Weights of a small GPT-style language model, trained from scratch on English Wikipedia: width 512, untied embeddings.
MLP neurons of a small language model. Each row is named by its layer, matrix (down: output weights) and neuron, and shows model dimensions 64-127. Each number is 50 + 12 x the weight over its row's rms, rounded and kept within 0 to 99.
A block is one neuron, or neurons of one layer that tend to fire together. Before each block is what it responds to, as a language model described it from the Wikipedia text at the highest values.

Main-verb inflection endings. Tense or agreement endings (-ed, -s, -d) finishing the main verb right after its subject, e.g. commented, ruled, brings, reported.
L5.down3:58 62 59 35 49 46 39 58 46 51 47 49 56 48 54 50 64 44 41 30 47 19 33 46 49 28 49 37 59 47 48 60 35 61 33 42 46 65 60 48 53 54 50 55 62 25 64 44 56 60 34 48 40 70 46 57 41 57 35 47 53 60 65 60
L5.down106:62 60 54 48 54 57 59 33 46 43 43 54 55 35 46 41 66 47 49 32 39 53 43 54 73 63 71 39 34 52 48 51 57 68 40 48 54 38 49 50 53 42 52 37 86 51 70 31 57 60 48 46 47 37 60 48 17 24 76 42 75 30 61 40
L5.down418:41 55 35 63 43 55 51 61 54 27 63 31 43 55 51 37 45 71 43 49 66 64 60 40 35 52 48 44 62 62 48 53 57 30 51 55 32 68 37 46 56 39 49 77 46 44 64 70 52 49 46 39 49 59 34 63 48 56 65 54 67 81 60 36
L5.down760:44 31 45 33 62 56 48 48 55 70 43 34 57 44 55 31 50 66 46 47 55 45 60 48 48 44 54 74 56 51 60 61 42 64 51 81 65 47 27 44 66 59 37 57 43 38 55 37 60 17 53 52 61 61 46 57 43 40 44 28 37 58 41 58
L5.down964:49 51 22 73 36 57 49 52 58 54 67 28 58 61 52 37 46 54 50 37 57 49 59 15 43 54 47 39 80 42 47 49 60 47 61 47 54 47 38 41 41 52 44 58 38 28 81 42 70 45 49 67 48 52 19 66 54 61 44 63 53 54 52 39
L5.down1304:57 59 55 53 41 37 57 70 76 63 58 27 57 31 49 46 57 60 41 32 58 50 33 58 51 45 59 30 86 43 63 52 41 61 51 45 61 52 32 64 55 47 45 67 39 47 45 74 48 47 86 32 61 41 49 48 40 44 64 39 57 68 68 58
L5.down1430:38 54 32 49 62 56 26 62 59 64 64 45 61 46 45 58 49 50 41 53 53 73 61 55 23 59 30 38 55 55 94 38 42 44 65 61 55 55 42 68 38 63 44 57 56 63 66 53 31 40 41 52 51 49 48 84 53 50 55 49 36 43 37 47
L5.down1727:51 68 69 40 42 53 53 59 55 51 50 61 38 42 40 54 36 36 48 52 61 22 58 42 41 58 66 57 38 27 63 33 60 48 56 42 52 61 67 51 61 40 60 46 53 58 76 54 33 59 24 58 37 45 30 38 50 43 51 39 40 54 49 58

Formulaic Wikipedia phrase words. Predictable words inside stock Wikipedia templates and bios, such as former professional, a member of, female householder, Other political affiliations, Bronze.
L2.down644:39 67 47 68 58 54 36 53 51 40 50 37 64 42 64 51 47 63 24 36 54 44 76 39 38 35 49 41 39 62 55 45 45 62 63 59 62 46 53 47 44 38 38 57 47 37 60 71 54 71 28 65 68 58 44 72 38 56 46 47 52 43 68 53
L2.down2017:49 44 64 64 45 55 63 28 37 48 26 57 58 74 43 63 54 78 48 41 55 36 72 49 71 62 25 33 36 50 52 60 46 53 44 49 66 59 54 58 59 66 33 77 40 47 22 48 39 46 41 46 76 67 57 21 26 63 38 30 36 39 52 48

Sports contract prepositions. Prepositions and function words right after a signing or transfer in sports biographies, such as joined Brentford on, re-signed with, contract that; also of in titles like Commander of, Attorney General of.
L5.down108:68 48 63 35 23 52 69 45 37 54 55 50 64 50 74 53 57 64 42 58 71 48 57 56 51 37 44 40 64 68 46 58 69 52 56 33 50 44 56 40 47 41 32 43 47 54 54 25 44 60 40 55 48 54 43 57 46 54 62 37 42 33 35 45
L5.down522:48 43 60 51 48 74 43 40 46 24 63 35 45 28 17 52 35 28 30 35 48 48 50 52 54 53 29 45 47 38 72 25 86 43 63 59 57 59 28 16 58 52 64 49 38 67 37 68 42 64 56 47 53 65 42 38 49 53 35 56 44 66 38 43
L5.down667:56 61 37 46 37 46 44 38 34 47 69 34 57 67 62 56 47 58 56 36 15 35 49 48 29 60 69 52 37 54 46 58 63 57 43 46 34 57 57 48 51 39 36 52 49 54 59 39 67 56 34 47 51 43 53 56 55 32 45 48 42 57 46 32
L5.down906:48 51 44 39 55 49 52 48 45 54 31 47 34 47 53 45 56 55 42 63 73 66 41 45 51 58 56 48 64 60 40 42 60 42 41 44 65 65 35 61 42 21 59 72 34 64 48 49 48 50 24 45 70 56 68 50 41 45 55 38 22 68 49 44
L5.down1288:46 35 53 61 42 52 70 46 83 59 62 43 44 53 55 54 49 32 62 71 26 48 43 56 40 67 30 63 41 38 44 55 72 58 53 60 48 47 36 83 67 50 53 38 40 61 55 45 47 64 55 58 59 43 30 62 63 76 67 53 60 56 46 38
L5.down1310:46 35 49 46 50 53 52 46 40 60 71 68 52 65 44 57 54 50 77 53 42 63 54 47 79 41 62 24 21 43 56 55 60 50 45 37 64 46 48 59 49 63 59 51 49 44 51 66 44 65 41 52 67 63 52 55 48 77 31 66 36 40 67 53
L5.down1798:43 48 76 46 42 46 64 44 46 48 45 53 61 46 59 59 37 41 63 46 47 56 51 32 38 43 34 62 38 43 47 51 48 65 61 73 38 56 45 33 59 59 49 51 70 41 64 41 39 47 38 65 48 59 49 64 37 53 54 42 72 56 40 50
L5.down2030:35 27 38 53 60 72 49 40 35 47 56 43 43 55 40 48 48 64 38 62 61 55 61 35 62 50 50 50 53 44 38 44 45 63 50 35 50 60 43 27 57 42 44 46 27 46 51 53 26 29 71 66 65 57 60 37 46 38 42 47 46 68 30 44

Stock phrases in Wikipedia templates. Predictable words completing fixed template phrases in Wikipedia tables, infoboxes and census or sports prose: housing units, Republican hold, More images.
L2.down559:45 70 50 55 72 54 37 47 48 68 59 31 51 40 29 40 43 50 38 38 35 57 45 69 58 37 43 61 44 37 47 54 47 57 64 65 59 57 32 55 49 67 42 44 56 59 45 51 42 50 45 31 79 61 44 63 38 60 51 62 38 67 55 58
L2.down1604:44 68 41 42 52 57 41 54 42 45 54 38 66 45 64 36 52 49 30 54 42 60 70 44 55 59 58 69 35 53 53 70 41 46 70 71 31 45 40 49 56 51 57 58 57 49 46 52 54 39 31 59 44 55 58 57 63 69 52 37 46 44 46 37

Verb stems in sentences. Verb stems, often split before an inflectional suffix, in ordinary prose, e.g. require, indicate(d), protect, eliminat(e), reveal(s), relocat(ed).
L2.down695:38 42 55 56 38 42 57 50 38 47 47 34 62 50 53 44 48 38 57 51 56 33 39 40 53 42 70 46 53 42 56 25 68 31 61 46 54 19 49 50 49 86 52 59 43 48 57 40 45 39 44 56 47 65 53 50 70 53 20 69 29 61 31 53
L2.down900:69 47 47 47 40 36 63 72 41 65 44 48 50 49 47 45 53 32 43 43 61 58 47 43 40 62 66 35 52 39 53 35 57 36 49 35 51 48 44 44 16 61 49 53 48 35 66 51 34 48 38 51 42 67 42 50 34 67 25 76 38 47 57 57

Phrase-closing commas. Commas and closing parentheses or quotes that end a noun phrase or list item mid-sentence, e.g. "the Rotary Club, and", "(2017),", "his family,".
L9.down1612:34 65 71 61 41 47 56 74 46 65 52 45 45 40 44 40 71 65 31 71 40 38 54 69 59 68 57 49 58 51 60 63 31 39 52 71 59 45 49 53 46 41 37 59 43 46 53 56 44 29 35 79 49 28 40 39 54 53 53 48 53 51 54 45
L9.down1639:59 52 40 59 55 57 33 55 57 56 48 25 34 43 45 47 58 46 61 49 36 66 44 50 24 49 48 60 47 33 53 42 72 31 62 62 55 42 35 46 49 57 64 65 46 60 52 47 69 54 66 36 50 55 35 56 64 47 57 67 47 37 33 66
L9.down1732:35 33 50 42 48 31 53 61 40 72 41 27 67 41 82 44 52 46 55 55 46 49 70 40 35 67 51 31 71 35 65 46 35 53 55 78 40 29 15 47 56 52 52 39 54 58 53 66 59 45 33 44 53 36 41 57 37 54 39 53 42 85 39 46
L9.down1992:25 57 29 59 56 39 47 71 38 28 55 51 53 45 86 59 41 55 40 28 58 69 79 57 55 50 56 40 52 64 63 34 43 59 67 70 63 41 43 59 28 42 48 50 56 41 48 66 56 45 33 47 47 46 83 41 50 76 46 61 44 64 29 27

Clause-boundary punctuation. Semicolons, commas, colons, closing parentheses and joining words like "or" and "and" that end one clause and open the next, e.g. "civil strife;".
L2.down405:49 41 50 49 55 45 57 21 71 40 50 42 60 66 48 66 45 13 44 51 34 65 58 55 54 63 42 33 27 39 61 59 36 46 62 50 45 58 51 41 63 57 50 57 44 53 59 38 48 83 48 57 46 31 45 67 52 44 32 61 46 47 70 51
L2.down1177:46 52 44 52 39 44 52 59 60 46 40 43 45 44 85 55 63 43 39 39 72 47 72 39 50 26 37 56 50 53 45 45 39 69 61 56 60 74 55 66 52 55 38 48 49 58 39 43 53 50 47 54 66 48 47 62 59 50 38 50 68 28 36 30

Sports career and season text. Generic tokens inside sports career, club-season and competition text, such as the, digits and score dashes, as in "debut in the same month", "2-1", "spent 3 seasons".
L9.down1010:49 57 25 49 35 55 32 52 49 41 60 41 55 63 60 51 54 50 55 56 61 51 55 56 19 56 65 50 35 26 29 73 50 48 49 46 35 54 80 49 36 53 42 12 49 52 48 44 48 56 36 51 67 47 70 56 48 37 26 40 33 53 53 44
L9.down1157:43 55 53 52 45 53 37 77 46 48 58 56 45 42 54 65 51 50 37 40 23 60 54 62 49 49 51 33 52 58 48 35 42 68 56 63 64 67 53 53 40 59 63 38 36 65 36 47 74 48 38 42 47 39 51 43 50 54 34 65 39 40 33 31
L9.down1703:58 82 54 57 41 55 54 59 62 33 55 77 51 53 54 36 48 46 32 53 62 58 50 64 34 66 49 48 34 74 50 65 49 49 49 49 36 59 44 62 57 48 42 49 57 65 42 76 52 28 56 41 57 71 40 59 75 73 23 38 44 58 40 52
L9.down1839:64 60 77 42 31 55 20 55 30 42 40 38 47 61 45 68 66 72 60 63 36 30 33 38 41 51 56 37 40 63 17 43 40 51 54 48 64 72 57 49 29 42 47 47 47 56 35 41 55 60 46 54 41 54 64 64 48 50 43 46 56 49 43 58

Late-list separators. Commas and closing parentheses near the end of a list, typically just before the final and, as in France, India, Peru, Turkey; also "as" in "such as" or "as well as", and "both".
L5.down182:37 64 70 45 56 48 36 73 60 70 62 47 52 52 51 49 41 37 48 51 56 59 32 65 56 46 61 62 32 22 35 37 55 54 75 55 39 55 64 47 61 72 58 40 44 66 62 47 58 47 59 53 47 56 36 65 53 68 58 78 61 71 41 68
L5.down460:49 48 46 63 43 40 47 60 43 40 58 56 40 45 56 54 18 51 64 42 45 49 53 46 55 56 62 42 40 64 50 50 44 61 58 56 37 38 74 87 53 24 65 41 55 68 45 32 41 56 45 59 55 22 43 60 40 80 62 47 63 52 35 56
L5.down546:18 54 35 34 48 41 57 44 58 57 47 41 57 56 48 58 37 54 27 49 35 76 63 29 40 64 57 49 22 39 62 44 47 57 42 59 26 58 59 50 54 55 30 36 29 48 72 44 67 63 35 67 58 31 39 73 29 53 64 63 64 58 29 65
L5.down588:74 60 41 33 59 47 33 56 44 31 35 54 52 61 49 78 52 40 45 53 30 45 73 58 58 78 41 42 50 58 63 37 47 70 44 80 47 50 42 33 46 58 61 47 31 56 52 74 39 69 51 65 55 39 60 65 45 55 39 58 42 52 58 61
L5.down802:54 53 56 64 36 61 38 61 49 47 37 45 47 36 67 43 65 35 57 33 27 38 54 43 53 59 53 36 42 59 69 43 38 54 61 52 45 71 65 54 55 44 52 32 54 59 62 73 56 47 29 76 35 38 58 73 45 53 58 57 61 79 40 41
L5.down1686:25 54 54 58 55 31 32 48 42 57 54 44 63 23 82 53 51 47 45 40 48 53 51 44 59 64 45 47 38 52 65 64 48 51 31 62 42 58 45 51 56 41 64 37 49 56 37 49 65 49 59 48 40 38 39 64 47 32 61 44 42 66 54 53
L5.down1835:40 60 57 63 53 47 45 42 47 44 37 77 64 31 43 83 57 46 43 53 30 45 49 52 62 54 41 46 33 52 56 42 67 43 56 63 37 54 68 70 41 49 50 47 29 48 39 44 50 58 42 45 45 28 33 76 64 55 46 54 62 59 48 59
L5.down2042:46 51 52 59 73 47 38 44 42 63 42 60 52 37 55 48 53 71 50 11 36 57 42 46 59 58 39 44 43 25 36 39 49 68 45 62 52 47 50 34 51 45 51 47 75 59 57 54 39 42 62 45 54 59 55 42 49 61 40 38 60 49 56 55

Word-final suffix pieces. Word-ending pieces, mostly plural or possessive "s"/"es" after a noun stem or apostrophe, as in critics, Men's, reaches.
L5.down159:53 34 36 34 42 37 56 42 46 41 19 67 57 54 52 42 53 43 41 60 40 53 46 56 61 45 52 44 51 54 69 52 41 63 60 55 36 51 64 56 57 59 43 35 33 49 34 37 59 41 55 50 55 45 33 54 43 70 34 66 52 60 49 63
L5.down589:45 42 44 40 50 37 73 65 37 45 31 74 52 62 43 56 52 65 54 59 56 48 55 53 43 28 29 47 55 42 45 60 40 60 40 54 46 52 54 54 66 53 56 34 36 67 20 33 41 44 51 44 48 44 61 31 56 45 62 54 39 53 70 48
L5.down765:83 41 48 54 20 51 46 46 38 43 47 60 42 45 39 52 73 57 36 40 49 33 62 45 51 60 43 42 55 39 43 24 73 61 63 60 63 59 33 39 34 68 42 38 72 53 49 61 62 34 57 44 34 58 44 37 51 43 62 54 34 47 47 48
L5.down812:53 49 55 51 45 58 55 42 54 55 50 47 50 59 36 52 54 80 77 70 45 26 58 55 63 30 32 60 58 38 48 40 52 51 65 53 71 44 41 47 62 53 45 63 44 57 64 55 63 52 51 56 42 55 54 64 53 58 46 61 60 58 44 48
L5.down1051:16 58 43 59 39 38 58 48 56 39 56 55 41 48 28 34 57 62 48 51 49 54 55 48 54 50 52 48 55 60 55 52 49 72 42 59 67 53 52 53 29 51 60 50 58 47 64 51 59 44 50 21 60 49 37 52 63 64 60 54 29 61 40 23
L5.down1063:76 83 52 68 50 64 38 56 48 70 54 41 46 64 44 31 59 43 48 59 42 45 63 55 41 57 54 60 55 53 41 45 58 42 21 51 40 64 48 42 59 47 59 44 60 54 41 55 37 38 58 51 47 49 44 57 49 39 53 59 34 45 45 38
L5.down1470:43 57 14 60 43 65 43 37 33 38 44 48 69 32 41 60 40 52 51 49 67 49 69 43 65 24 27 44 66 55 56 70 79 48 53 48 32 48 50 65 26 55 44 39 73 56 46 68 51 45 61 53 57 39 51 68 42 67 61 42 50 51 43 72
L5.down1507:37 35 26 30 36 27 43 49 41 67 28 63 38 42 60 40 44 48 52 60 44 41 38 37 55 51 44 44 53 42 55 30 64 73 45 67 60 48 56 57 48 59 55 65 77 42 36 36 56 52 47 47 30 32 60 63 42 45 43 42 62 89 73 68

Reporting verbs after subjects. Speech and reporting verbs or their endings right after a named subject, often before "that", e.g. noting, suggested, stated, announced, reported; occasional table cells.
L9.down20:46 50 47 38 46 52 62 55 40 41 68 49 48 70 69 42 46 50 78 60 51 35 44 33 59 41 51 46 49 33 50 71 31 43 73 58 35 62 63 55 62 36 69 40 47 33 59 72 69 57 23 50 72 37 37 39 62 39 54 49 57 42 29 52
L9.down1257:74 62 54 56 53 38 20 23 43 40 45 60 47 40 49 50 35 29 45 48 38 49 32 30 46 63 56 58 69 59 61 55 49 38 53 35 65 25 56 67 47 63 50 35 35 38 51 44 60 57 50 36 22 49 58 35 55 51 74 47 51 68 62 24
L9.down1410:64 44 72 58 46 48 34 48 56 64 45 20 29 36 49 64 61 52 44 37 40 47 50 16 86 59 55 36 53 55 44 43 56 42 59 58 44 55 60 50 34 41 59 57 55 39 61 44 46 59 46 57 19 46 49 29 36 54 29 66 53 42 48 39
L9.down1653:75 45 61 49 60 42 40 56 39 55 33 28 45 36 62 37 36 53 59 57 39 49 33 55 79 71 51 49 46 34 28 36 57 51 39 67 50 57 48 48 38 77 57 52 54 43 33 47 42 58 38 23 36 77 43 57 27 69 65 45 68 29 66 43

Possessive apostrophe. Apostrophes marking possession after a noun or name, as in school's, Saunders', Mindaugas', less often possessive determiners like his, their.
L9.down2:42 53 57 25 57 37 50 50 67 60 78 63 77 47 50 49 40 54 39 59 56 42 69 59 61 49 39 43 64 40 43 59 49 51 48 41 59 48 50 49 50 39 39 34 24 44 60 42 33 38 69 60 56 58 45 46 54 71 66 50 41 57 55 57
L9.down270:56 47 57 50 43 28 49 74 60 55 68 53 50 32 48 25 46 54 45 46 61 26 61 51 65 41 46 43 60 44 43 44 27 53 42 64 75 55 27 19 58 35 50 40 30 41 44 40 80 58 34 47 47 61 53 23 36 58 70 64 53 57 57 51
L9.down1072:64 41 56 36 53 48 36 59 36 60 80 61 40 53 38 47 57 50 60 40 37 45 38 34 66 24 46 52 62 70 71 72 44 52 48 37 64 50 32 39 45 36 45 48 57 62 53 85 63 51 55 57 48 44 68 44 48 41 57 59 55 46 53 37
L9.down1915:43 31 60 51 63 41 51 59 55 33 71 54 52 45 39 45 45 54 65 71 60 38 23 41 50 50 46 50 36 56 56 37 46 51 48 37 48 41 34 41 52 63 47 47 49 71 36 28 48 52 60 46 66 54 39 63 26 40 43 39 54 53 55 36